{"n_layer": 9, "n_kv_head": 12, "d_mlp": 2048, "vocab_size": 8192, "activation": "swiglu", "bias": "none", "tie_embeddings": false, "parallel_block": false, "init_std_up": 0.018, "init_std_down": 0.0, "lr": 0.0106, "beta1": 0.95, "weight_decay": 0.011, "warmup_steps": 200, "train_tokens": 900600000}
MLP neurons of a small language model. Each row is named by its layer, matrix (gate and up: input weights) and neuron, and shows model dimensions 272-367. Each number is 128 + 24 x the weight over its row's rms, rounded and kept within 0 to 255. Numbers have three digits each. A neuron's up and down rows have the sign that makes its largest values positive.
A block is one neuron, or neurons of one layer that tend to fire together. After each block is what it responds to, as a language model described it from the Wikipedia text at the highest values.

L6.gate59:130159080097166113109138136151094147159123105107049160162106140119154072088105120141110110140141102129142113149116105202103143155132128134149129108115075120136133127122123131108161149117109109143108165114105176113077126147144089180136126110093083149130095136115109116135151126114133164144
L6.up59:172124135104146170110151082144112119139172120094101124136094171130107164123138126160155109139099111148088103117109129127127106129120097113142130130152168110122100103158147157116146127102102148136191091139146108064141132119130136136117085178119133127154134119127097121089085117130132168154
L6.gate1388:148124154126114137110124104152097093121119143107096159098130160116162117147091113163142157121110179164136120137151100103069138129095101135159107117093130121131132122152134139136111120129119119154122130122155107111143126132131092124080122112129156094110148126111169096142081115121087139146
L6.up1388:090126194095165130153091145151098112093134146125099104133110143125114118134112135109105098121156101087124136144129120058128144119137107145099126129149123128164070097121145093160163116134086091092135137129114118163119153104147147137158129141135144145179112078131120094075160099131118168103
L6.gate1610:143168111081116129149099112096099133143136109145132113140122109080141125130149142157115100114150106162153098179115149119140142152163134106129117119105102164168193188129159126129168143144115086109161141167148126140124138160138149124106169106116104123176101121160135105132138156093149116139
L6.up1610:140137117124134175087117146123110138156094164135145128154085156137153148164174088129143141130122118159157117174127116100173119117130149097121173125172102124086107132163105113155118145138126079099143171101131115175171120128115127109071137151108161127134137104105109124099098095116174138117
L6.gate1950:149131152101129135103130101136147122142147136133120117083114146081146113149133118134084138127116136202156171120137125132171151048137084095124161121129147140112118150076148140149157144110112158129106100075154118179133145113126104135145122108140079136144145094146118145117107092109112113126
L6.up1950:109127090120165139128153129195114138079128107102092100126162124107156112119155088110124119111139127177123114140075131127128155121130129119150146101138143103137105150103126132117132100156085103122090158174132120128126129136137111172085085103133149166143139113141165104149102077128149119122
Description: Sports league and club context. Tokens inside sports-career text and stats tables, such as league-name words (Premier, First), "for" before a club, and table pipes; weaker on parts of organisation names (FIBA, UNESCO, People's).

L5.gate233:121087147104135136109139151179117195179121102119109151115164136185148156131104124123096129140116159116096107124098137138120163115148105123144173159157094165168088125150105099131117114156155113134154092120152091132101121146125095145130130164142077118106127098141084101100107160161066136159
L5.up233:134145102069143135135146138138114127113097137122138097142146124092138179129085122109140146131136149113120119163149118114161103112127157158121122112125128143149135198155106116138086155071160103153121134121143165100136105124145110125161183120116124142127146077125095130127137102164151117116
L5.gate1122:167124142140097139153128094103122108093161135084166123120120203128100091150109126113119125121145092164138122141144134155147123138104109119135142118178142082165151112110097125087156158132164167143136134142123137138113099128162166144133137103123114096117129108137111128122151103096124120107
L5.up1122:118092119129123106162097110058115136152173124069161167138136128123159133140097119167134117132135117153138150156165128143136148111106157102123158145134114095151134114150089065150136112127099146095156128143116118129177126150155142082108151123130135149154110165095166168102157168130130115131
L5.gate1148:097110142160108102121116119113132132177127126163146093132126122143113149137116134151103108144074151129132144137123122143159147164099130166135110123137156111101107087135120114084113138139156138149135152134114127121136143164119120154169125066149121161141153181129094158101069137114118160096
L5.up1148:142153147130099151160154135125141093185131141098162128156139117165152169140117161136121137093104147102115127124085145146128125149109128149116111110135097103091098079098118129138092073098130136103100157111099122135120119092114191079127145138107152104100131158139138189174170139160083160085
L5.gate1256:119140140146079116109167145146124139129142144150144141115138138128158133146102170139126142171099168128150143111157126133147161144115114137113097086135124117158085117147135136098084144089088143111185084148112144141086168112124091118136149164121118111141114148134125129117090069107134143155
L5.up1256:151160133151143127144120095078136136170123151148148150133146097106150126130082114140142134141138160130134135163107139141151134144124141100144123133149144148135137160071111138134147173142128077118103172133100102139126149151108153146111114123155125131107134173100177123149124104108119170149
L5.gate1380:164142167081084148067168151106105160109091146099159159111185106142109126157122132109063132134120165121138115113170121151102136102073096153135168098142145126103149111155152141105143124108142136103125102106122068164096140127076165137150148088175100133130100108104142115095139132123179136132
L5.up1380:120137157119111155123139117159156125165132129115133170121107129138169139138109160137119146134102143150111167163131165125148124134138146153102113136115112101083123156104142127133132160134143109163171104152147108121120120103068135083157128145099130157145120106097119154135114172114104128153
L5.gate1571:142161091118132106137123135155144161123135127101100111096172135113128110156118145134123133134116122153095132143150099111139102138145093125143119091156144134124179124111118121118134145137115122163139130149161123124172099095105119134170175125118163098088081119123114124104129094095141134138
L5.up1571:120130112122141102157090150137150087120145111126104112116070082151114157144123140091130157100112135192147105140125160077127151149156102107147129073161116138169134119084091128071134155142164167134133143136137145124136136177117118141123140116148140097123088098104130134151116116092166161127
L5.gate1895:154127110123112086104115160143161143152123155127124153148104127155141151129154117110142106112159152079130125145135098111192149079092138140138125142125140077124129152102115151130155158154167122117153099165107126177103076165136082135147105151120166086123141139106151157082144137140133087132
L5.up1895:155146148106154137118097148110119144159144139119126111139147126143105155133154092149108120140089102111123115140162117122153118212148114166085116154088130124144111093085148158110105114134130131127131122153125123121155117137143135102122115160153103136116131115126151173162122134152112099116
L5.gate1990:124157111117147114098151094100160115129111094153111191105177112105182116120132159137139112136138110166101112140160158130107103139118132149114101119171148152157104170109126137110111156126124142122141123176088169176117108208106121094155153138113111117140151088120120185128104177137110133110
L5.up1990:124126121141103137124149137108094129118109137095138141141164151154114139124107153144140059125114152126087090111126106132120147160107086146106133092130098135118131145099146119151103150176113142133108114131083139096134136141126171104125093127138142093187151154130169133178116138148142127125
Description: Scientific word-ending fragments. Final subword pieces that complete a multi-token word, mostly chemistry, drug and gene terms, e.g. Prote-in, phen-yl, morphi-ne, recept-or.

L2.gate467:115113113100146140145188140115089123100148145120136100136127136129116155139183139141101122182164132110093158129121140122162138125158139133121112146125118094126079109086116100137122170112183119173116151150134150127122147162155134090155114114143122127136100132080094105111072111115156162144
L2.up467:118104095129120116116154089130099112097153163135118096163131119153152134148157128146118146153158125135118129089124126128140090112138125093101123144104125082155106145136128107110172128116156132127106090133141124133073122154135143112155099161120138143125171067138136134089112141124148144131
L2.gate1298:147090111125111108129128170116176101093119112118102055148118103151084117142099108097137119129145117089106148091107124164118133089139135100126103158149113122126123109083168160116142085139178138146132132141120127173180152137120159134139100149143100136132113143140125140138120144130188143132
L2.up1298:110142093138141185157154113114149121131133161119126148143143150105141110124078126132140153166131160110171095121131131127146116133160109161182113138104090092155141132118103102137088187169116150136114146101191157104126145147151126163078141091150150193120112106120106150135120115112116102131
Description: Wiki section-heading equals signs. The first or second "=" of a Wikipedia section heading at a line start after a blank line, as in ==History==, ===Group A===, == Aftermath ==.

L6.gate509:132107139137130121143095170109139159134132163154151124128124106122120110107118051152160109105084099072152114115097111125134114146105090162152097103132149086130137150150123110117141154093124106149132134115134103148112167149154129143096115105130128123133104130108143070138146115125122142121
L6.up509:114141136106107072093085113115119192136111150134134093124176164145134108106100119128121111122156152113118107130148121134130151112109175128137158105124106139123118101091121132131094108100152093152109128091129161139124130104123147138199145136165107130129115155136118129151108088120094152122
L6.gate1073:130146129120145109153162162094106117163156145129114139083147142116176165152135109181165142055138153108165122122103090194136136174119117108103129093144148129177132154144113152105164127121145141137100112140121096109144106130128176145183131134188111128066130125116130151105124101125126145154
L6.up1073:119185137083143154106150173139112140121110114137155139123162145096145162141128133147080123119102095146094146117109107118095138104165118116112129127091133116138093110151132096142113092149098132155151121095098151088148109144131130111139218179067128131137124120130147161149106098029147109169
L6.gate1374:140140098111111119134133126141127104126128139164113108098130144125158123130147149127130104096116167139090130131128112104185169100117148122170151132122150161112129111080145112110130167137119079143122127105132116146105159193086132169122153102129090163104148135121144112156148146085140120102
L6.up1374:127120106098148140166167132118128133157143127175140127141144159139108122144131113153124124124125118148164162140124144129142115130128147091120137137126184129145119126113058163108090112089138104140088110135120121128115103123108157127131140115195147094125141130121166159106146124111107113119
L6.gate1786:158144108119136148138106122093119106134126084154101116132118112112130130139094136200115120130154091133139165140104095170137133154140137147092151088116128171134153173122156149126137088108161156109141111119135083113111147134106101116141114131094136120089121101127097139132122134072135140138
L6.up1786:150096144124123175130165110132134171135109119127134112153112158088141150131135101134128111154161129159132104129132132120085145096123147165131086113143141150088092112115133094116150161112118106117136117114075159119131132094119120135164127134125112112124143168152111150140141116101170131104
Description: Chemical formula symbols. Punctuation and pieces inside chemical formulas, protein names and technical notation, such as ( in Nb(CO)6, _ in N_{2}, Cl in HClO4, plus colons before formulas or examples.

L6.gate62:155152127069127113132135144125122144105138105144092137147173151120146151117133146162165124111153128117132110118112132112104116082093121130128093135153170107172118140138104064100165116130140125148127125150134135095115107129099135191106129113115101149167126127070148116126146122160110149151
L6.up62:134129101175147105121126184159117111121154090115167148141137170143160129148135144092123121087125127155158143148151177106164133082131125126165120087140165118092139116138098131148162120137125161120090116133095139142114110120117132156129117120133150112157110147125128154069146116128121146127
L6.gate1323:146132123133103165117164142107103128164135107154134125119121136146110134122125094122132104173160106143142135107126131151108101149142128124115108088118125137132105115088108129117126099159135083126128171157103120151144115074150101137124125169141139104142137159130166135129138127119116135148
L6.up1323:134182123190126151149102177089119152135151102143102133151126108137075134121126144100135135141159068117120115116166133107149151115078113107089120107166135124120100124116129103118164143171152086150103119113161107146138132108113104132090102141097122151112120137108150081133093099130130173155
L6.gate1833:100149162133114100157136176130121147086138118100123097195148137054113114120071128101119139112129154110155131141084116108120131190127124181104102104089099138117116112129099120126142108125117111107136137135178116102115160146145105135101112096135116119143118146134119099112146118130123102145
L6.up1833:139144153140117166113101102103143113149135100120172164119153117137143137137116168101119154135148088098142130084124185132140133089115090089197165124124102147089092156125121117122139127124148125123154144143090156150118076127116115119160117138094092128109158133127152170121109142086119118142
L6.gate1888:124136114127142149122125145161136132132121128092090161133118116118138093132093086174101161172134122127155148116113132094054109106116109145127134096138107151134127159145131147161165119138182107086107166123105132131091147135112128088107130107122126140133128096152136128103128090148105148096
L6.up1888:141126117164157118183148130121152118136092143152161152101115128157097154145171095102155114117137120082130104066114095103152092134143104139134207123149113123100119118103143150135160111128116076133128162132107126141100058096135134107104135140159062169105132137130129092158165144157103109103
Description: Relative clause openers. Words that open a relative or subordinate clause right after a noun phrase, such as that, which, who, what, plus subject pronouns like he after which or where.

L5.gate31:136146120096140102091073100152150100125180127151114118146183122106179112138074130152127145151139144113164112125179102092144135098138135147130122128098093116131156159149098143194123122084115143135136093112119134132123140115102126125151134132101161089113122143096087083142118107100159127136
L5.up31:114121125196141111109160159113160140145138160149148104103139147127094118131093111178132156110141155090115162141147146142133113146116145099144165115151119140091147170105096158154132088162119163157149190164126143082184126148098132117107131110121092166140128126108132148176050149128128111119
L5.gate208:155145102158162120139150124114111149121128098162124108145128122124121116132121131119146169157165148050143117107142126136151097120114115120220148184139132136102142148138127107093148092109090087120126126125112085098151165153145128106129121126098123131149126151094130080131059085175169099200
L5.up208:120134137134073119125125101155155112169092133147111134112132128097135138162121097133175165112169136077129080137130124182088112127163111076139124137130107124096113127115144124148161115145114124135129108129105113101142125102118105137135126122087147152165106078141113120157139131134145139094
L5.gate272:108162129098128154121075136113100139126116155105101101136139137103109131146121135122135088120155115137121146162092116085116129112131119116105140125131095113120101163116188131099158149142139107076150137128167151121167140079108115142109172127116149121134177134137160115102090085144143147143
L5.up272:123123127115114149140158117145102119149099146118106072139103132113143085150126131157137088123144131169122130144106101139129159065112144103104107129111142124133104160163138114135198115119102140129107141135154091132120120107120130122148123131100152108126176165096123151114097133121136138167
L5.gate1022:158130128106131137144094153127123117140107167127150135174141155113086141145123102133168092140119085130128158108154134153123118115135106132133134111075121116118129120154100144113162113117117145144186124135117109119152109139138151114150148126125134152135080144096125062129127160116163148143
L5.up1022:091156119097129137105134139178121136122154136141110156167187092142130154134115125094159123130128114108118114109104115120100089133154108108164155127126099129127143080148121160112137134130095137102150112155072124123155167149104122119113100105106153107127120169102160083134141114101122139136
L5.gate1096:170169139099158098089112135149117144166107082145135145166140129142163137159129091118099109128111114093087110056145119138149143136104143120113115130133095137130151151171143158067125112090110128151111098118113135091126140118109137108157132119133161122125085110148118098156117083121152126125
L5.up1096:104163118142109114105120100111102080107110149117142095142190120117115132149136078151135116107165157125104123142147158099125121132164115108088129130104133094084155140141115113109109125126154166101164115113100104101161133164121109140153081146066128113124084151134179133183146089100154150118
L5.gate1244:116139136106160121107134130121132136186109123131110184127141151144071127133131112173170109098118118122145107140148131155147108108104093104144125137106119107155115137155113109158146113114079140130148124176143132122131144117125123178117121105116101118061143137158113145137133139130146107101
L5.up1244:104118129156091095052145105141164139146181090131154138115137122097115152101155057157157184103121124159116126129172125117105118105132135130169165135133114116115152097154150113119129113163078120112092072130131116082104090149107102145096143125053093144088106147103119127083058096121138124127
L5.gate1514:146126094059160117128133118124147146121100095167127084148138157099146087154137137147110093172125203138129136139103111152103146122103142139140129120131109102162105101101158137144093094153157133153137098122156111126114148083140122180120171139063148137088150115127124161109083184112188143130
L5.up1514:113124151125121106140135157140147094126123164124113134128161096120161149121118108144145134110115124115118162043152134104126152088116128127118121163186130115102151149163113112132159072183161124106178111140131132086102148148146147107176158142142102126134105167100179120138160142113116148129
L5.gate1575:127112121114145159142155109125146170115081142180188111117116136119128095117080148114112128115141126118110114118153132128107148112111110115095150129100180091113102098151154137121136108147113090144152091106100123057147096081120126092141129169153161159130173119140149106147163119137146122136
L5.up1575:108149082106120126158093166140151130117088116150130119124094094099115135123097098121117117130126082129114146155133154170112094117111148131171161115119111118176101155148104104167108128163132105120120124113126140136124135111117127079128148129181144126154102122128174114105178126149158133128
Description: Season-span year endings. The second year in sports season spans after a dash (1993–94, 2017–18), plus weaker hits on other years and time words like later, years.

L2.gate689:129135142131114129105137128105132120108109153121169120098124116134122139134115092148117131142149137116134118151147096119112143163077132118140184097109125160117148120125154094127125120147130116142158133157091130168109128122135122180120096088135139105131122115122183060128140119124126127158
L2.up689:124175159109160096145168117111092129163123161099192145102138120086122112168102089110137107171155129116180128158122052118112162134112116103121137121145136164117092163141171125155089135143133142150167089127121107152096140135132132126160136121103158109113129091152115099187137129129141133179
L2.gate1411:122152090128150139156156148074116102135133159102162177085125129112153183140145121122112151134109154111141152145139136149151187161087092114102116074113116136166136117142154107162118126152094118111140085088135101141160142168160125128142140118128147085139123078122135128145119107123148135119
L2.up1411:118130166080144092109145154127153147062090106123125175147125144074102086113115137156080163152162127137124114125135082139058152147111146115128135124112162122143172150143142117124171145154119121177096126128180133126103114108123105132122105127134133120139087104128135133149095154166126140134
Description: Mid-word scientific fragments. Word pieces, often final or middle fragments, inside technical or scientific terms, e.g. silyle-ne, membra-ne, anhydr-ide, elect-rons, cosi-ne.

L6.gate70:135092124145141113106122143109105178130163117096107115136128150100128130125124116090118119149119114093138150105147127114118142128125144120111137136144128140118110096158116106181116135133150097127083116102098131115142143152147134127119147103162145126142141129123154129130119093128150146161
L6.up70:129124123132148097095136153087110172142125121090095108118106118119115139128118121105137139158095114125142121124157133096120146135133158132129153129140164138067101098142117108196114130119139083139109140115114163142121165158118119111119144116139091107168144107124136105135156133150149121143
L6.gate290:119099127147121100084128151135131140162119140111093122132146191100155141145089126103130101162150101137145140134149133083116123155139171134128127151134137115120119121110126106158092119146108081144095122098111115130126131170097128134110113132153099132132123095111166076124116115125134126157
L6.up290:086125122110126086111154141097070168134114148103119100105121148117117121141099140134108120164096119133136107166158135108121137125145178135157157130151130136107134118139140123168125114148142089136105154099121127134103138153105109109112119137142110094194124124113149112132139154128140111142
L6.gate885:128192129141099123102114135103146119120093155146090130118114126139153118140121113095146128124128136111136095103146153117111144153099161148101137135156136140074117096127117098116095113131104140128123113111133116131138121125126117130072180123147100146119155094117143117101121100102157096157
L6.up885:113123135124139092100133117088086153135120130131133149117061132130131128157129139133127136136134136154148121154115136114115137095122193134163168091145128158104124080091114126137104150132150087092164129110082101163124174137160107120109147108133142122141152134123110080134134139132129154124
L6.gate1219:088117098113121095088113099138121120144118096160105122115080109128122134155130105112096125148137060158124115083096158162109148105109149141151138115135153115113104085133123148142069129148165091108122095129093146134133105115090077145105152139147110108170148074115126113125132130144129123108
L6.up1219:149174156148126146108157128075085114115103094096085139114171111089158162122156145109143143112123144151151097080130135118134104169121135151147171123127135149137107124112142093118110140058118110128146123096126102161170151101101129109118130153135128133169136155159154132141111132164143125124
Description: Section-heading start, sentence ends. The first = of a wiki section heading after a blank line (==Career==, ==Early life==), and some sentence-final periods in biographical prose.

L5.gate267:134121134130138140093122125149058139163137108152088135144155099104124123134097127159145128137114125125121080126140134167141147140100117156112130146117134127177103115137137103098145166126147134131139151151147089127134148108129140119108159135132108127114130145121132132162107132148090116140
L5.up267:157119180105197125112138111120164109100141170121137116118143093127148117155122130070125145151128089179137129140116136175128143120113171095137133087134094114181141137147135147125123118126113136129202123105134121134142175159096140110107107087122155128129128136139125120121113128158170117117
L5.gate318:121148146145177101080129136110115152142137095123119130098139125101106145134127106123133132124113138130195096099127144139124137123150122123129158135114153109078112135113139110147116127103105115118136101122109077118115145106084126089072122113127111105145139082132137085155133140097137093145
L5.up318:126156147097127080048131139122120155100126142126095110126101138107096131124108113118114129124140145148185114144164129109145131133149109162110143168156144146103105121102112106159134162126129095132147132109107127115103155102110115089120128109107116085104134086160145094098103128104127097129
L5.gate841:079129163101143085082113116127071148142175102116145146148080109136110170120093106107134115119140118132128129180154133103156164131126123158116121117108135131067106154122122141142102116105153099121147121150126138165119133129063152126103137104123118110141138071136113091165136153131150114155
L5.up841:119149117112143135136111134114120153143130113078077097120139133122113094134140101107163172094105090123105111114151117087122074146090141135104187151159136121126124115105119127159140132172116085115141108108090138130140116118116144109120157119165149116102150110142112112109144127161148094102
L5.gate1098:134118100099146146123131104158117149113117147128137107144124153126110156145117129133144077129109130133188113110142090125121108123135071066118142138126157135107103124155143097123130173119178091152131101101141145159134115133100126119106113124155104165133112095119108114144128083142162137165
L5.up1098:132162133096086118102151130100084112108109151132162110125126157136138149121109122182154164137116111146157130161135148132094103137159124104102137095136150107138101158152103124148146166119189153112114145118114123156156136097073139105102091142119151171133147082092116115130093111117130122120
L5.gate1291:110099137178102157128122100091145136086102153139131117163093110081136131109127152144119124148159136141101141129090123124147124147088118149128149150143122114100143110187132085118130173122126148117164155142117053107128108162124117120096155108179136188106142108120146096135140132125123088112
L5.up1291:158156142138135088117151108127104131157109116110140136105124138159121135138133116101115127107111109151153117104146110087137092139151133134094147129155165163129089167111099142122154111119036137118145134081090158119144170140109144148156100139100111126137097101123145121097161160147170082099
L5.gate1405:129139142098139158085122089134135129137145131139109173131140121129120148181082158120131150132142146098145087136147150100107165119140120120125131164127128126126127109124127164143099143136136163166159130142135140095131121158115129163165109130144136132113095135113107130138145152130146164112
L5.up1405:132149101114053127088100117100123107131124121133126127140085114131146122083154090149082107174118102110110142165141148123119145135151125109107130114144123173117132093112129115173077152103141139110107109139134100135128160154135091129119123136129092119143130130168137138202132108105126070125
L5.gate1502:135120134119103133101135132132133159136145095127134146101156137118113164136083130096103127137132101128177130118169133108159113121108152118067151125157163132126160135095095065146080148143137095093118121112087106140082121152120126111119104139141094123134146088094119090123126124125161100148
L5.up1502:131141143133131080103128150147143141097104095073082105167121103114112145081109092135151152108114152109173114142155140093121141130125137112136125145149128139112086151161138131159106110133117115150163145136124129097163172176125124090110115138121075111148129062126147102112112146147096147101
L5.gate1857:135107124114107097094151128115110133143117101119108107148122151124119166121118106131124121147153114133178113145173154120128135139144110137117161132129124133103121127132125100160133147133147078108119103105102114138118114165096106101108114139128091121134133079117109075136114169145137090138
L5.up1857:119121138125113103107130135124090163119121108104101136112118116099102158118121095127130126132132105123178098169189150090132135126131124120147162126153148148091134134105116090188098124151150108134115123122129119130108134160103120095115116154144103097147139080133123099126145163137158091123
Description: Section heading start. The first = of a wiki section heading after a blank line, as in ==Biography== or ==Discography==, and weakly some sentence-ending periods.

L2.gate683:134126092132107135137120084122111140168162147133143139084130159149171102119117145148149148117162146145129120125135177104152142100039176114125135140137133134124094087119167103112165089122121152147105175105101100093139138177153124138152128105133170098094127090122099117149114142184126159127
L2.up683:104084104146120108150078125111135097119079122170162133161169163114160177138150097084106156133099115095107090158152091121168160115101161131161157123118110137113112080140155131144184088126164107133141170127097089117129130158130124178159150110105160094098183128128102150098150140109139104080
L2.gate1160:120101132128143088147123120101162106091129108110172122146094099142147123150116127127141170113114121152121140145158130105162143072135133108108104140165107101129122134179135116121143151093096171112137135136201121110155177137164140135203138115126125097079128128125140127141123102149129138170
L2.up1160:100088126136106151142109096104162090117104142137139131128146107135138203132082157109146149132152178134076154134111139095109102112133118119109124140108093111108172132162104140102109124129098147131137157122081086123089120149127109146126171144140100126158109137114154087108122111160081144128
Description: Year-ending digit tokens. Final digit pieces that complete years, mostly after "19" or a dash in ranges (19-09, 1998–99, 2011–12), plus word-ending pieces like Vega-s, phospho-rus.

L5.gate121:154134113108184128170123068068164113152147126100107142107149148083059158101140120119157105140127113125152124081116196140207140139136150120163140094120132083128101120159106125131114142110176096124093139112098151161110139147170088110083120113117085155127110131101163146178101122155149133169
L5.up121:148132103109098119138116132108120163111152170137109103087158165119196112133138127160115108101105104116096133135128120137191076131096125109166155115145138144149083103190099130164102144122129126120130142110104119168108118099093122118138156133165114136157085123119107093095143159115126106149
L5.gate271:119146132139074106152138157121144124120125177138117134078087117124118086142135089123115159118121147096133152148157142148128147123127100148124107128161140141118157118107138125142146103160135139097112176106132133121141101096130110085147184103110116110127113106130145122104098110144136144101
L5.up271:148149150087122126142101180067134075118149122133100123111126080144106111153116100184145113133126143115134120126115105135112099138100136112127103089140175125111098123121112110122183117094123105158131153155127106149166108134141140149111145126109136112095132158114135125118122061129144120137
L5.gate397:137113143142148132154128132119126140134176094124095122129107111142105172138117094128135165076133114140112123093149122154117116128099121094100130132125138090096112110116167148124110162140120136096118128134097119112113105135143106101162136091085095113118151102117145142143151117093130142130
L5.up397:169143132118120159127168143130118155106138101150112156134142136159111140093131176109084177095156077152120115109105094148121125140103128118124142067167137104085120151125167150092178193138164137122127173120114138100171135131111093138104117128098133114112128149158100133132118138131157144118
L5.gate798:145153104114146158143086104126125105147144118154099174134153107134098095104148090145111111144113111115100127103165076163124119097122128103107087154152118127111110152124149130107139124146142103125141144130150128153141127164134113133134199104143131096144101116144152131131125092105140116153
L5.up798:080153149120088140116125139085159162098132105147109162145131096133101128132116100135131130160144142155147124072136085116169122163143129127098127107163093160130123137114143092155131121127152129125152099142092112134156106114143127126158104155127099060130130139099118083123167155152117149138
L5.gate1037:196138156112150114179089149148118137118116149144157150151196147138099143138172107108126145150162160154134148138158127159129115148087111102123099073146136136177116131137133116141129089186155114159072086121135151170156154130109100108128108101140087099138145132091128141141129147156120160134
L5.up1037:085118145132054113152093128097132127150162047091106143105148110134136109132124135130161112121120164106123144128128137095130120087105102126097166164126154140143108086105136134155123157127155152137138114114109126162086134131091130088147117140087160103177127100144121077133174125103119138093
L5.gate1265:093125116120132149146099131095104128138140103106149119129089101131137089147134142178129114119137107128124147146133126114073156148165122175137147187104102109156131117143156105142138136152143126124092125101172138140096125155132129115119108156162131126125092133139135116153154120085112094131
L5.up1265:141141171118127131156084162121126092127157104099125111123130157126123186176148142099164118098146127106108161085143092138115096119122126143135031117141123162126141089127102168144140097123142125111106134129112119121137115079125156169092143110117151146088114138132120124089158124096187149086
L5.gate1698:163086136089117100131151136117186103089103146114091119143165110137125158182171136124146117103162137153126145124118118150160135141106127104152120084118139151146083103137120152148101122126143085076125128134106100093117109114117153131108129097160121138194072099114145096165102126176110104169
L5.up1698:167144163097133128099157128163124135184102128129118146103121078115085114165095093142107135158140156132135156135162133134136146149080133109149143133131137154139111131118087107124161114179143103100130088087152121104105140123109102072189110138127118172141140113160087119127153123150111141181
L5.gate1712:124143135115131150172155101146094123134103126150143136145119098155116105153146085111116145123136142088140078101116120133131154112110130140104138089144133118131106107081127142109141122143135140132153133118134108090163109119152148143094142103143112157157130112110107115127090107137132137157
L5.up1712:126106119123126153109096126080112128079143110107117094130114136108121137108084121111113117133149102113138137154119141131129165195115121090122155157112127114148132124154153149134121122121100109127117141092126111150114133139151102096164118130107108079130120129133142092132112112111145136143
Description: Clause-linking words after nouns. Words opening a relative or purpose clause right after a noun phrase, mostly which, that, who, and infinitival to, as in "groups which volunteered".

L2.gate1595:137059128132130111110104114139119108124101123150093126174158173098189136089142090130139119079115140118126093132081102149140178134107130111164125120113103098140137113124113115105177074110123141146143164128165147126129103154079111124097114136139110139160120108066177130102165126139155088095
L2.up1595:128140124164135088127123124148147154155123132134165126171095111119164110136171139111121123134129152158162125138115125133152122130200158158101107132107147146149134150131129142129145123099111078148118103110112149107103115113126088118110123110121133114170142153115168131096154140135121086132
L2.gate1833:097127116152138091156071094134148141144137161120101089101176157160136116148129129151121143130117098158119125100126161156126104145145124107185120155104084085118176119123142123137074151174118113181118187137079124126098095128120103127110128135102143134136116158105115129115161128189127132171
L2.up1833:095118111141127097114112178150097105134111143171126097093162100089141107127131086119165139110149124110096122120115153144100114119121117110127082124125086123101152112105120100068145108104122126127140173121155151112127152104128115123149121166130073209153130122107128090100147101182142130176
Description: Relative clause openers. Relative pronouns who, whose, which, that right after a noun starting a relative clause (people who, player who, tournament which); weaker on prepositions and scattered word pieces.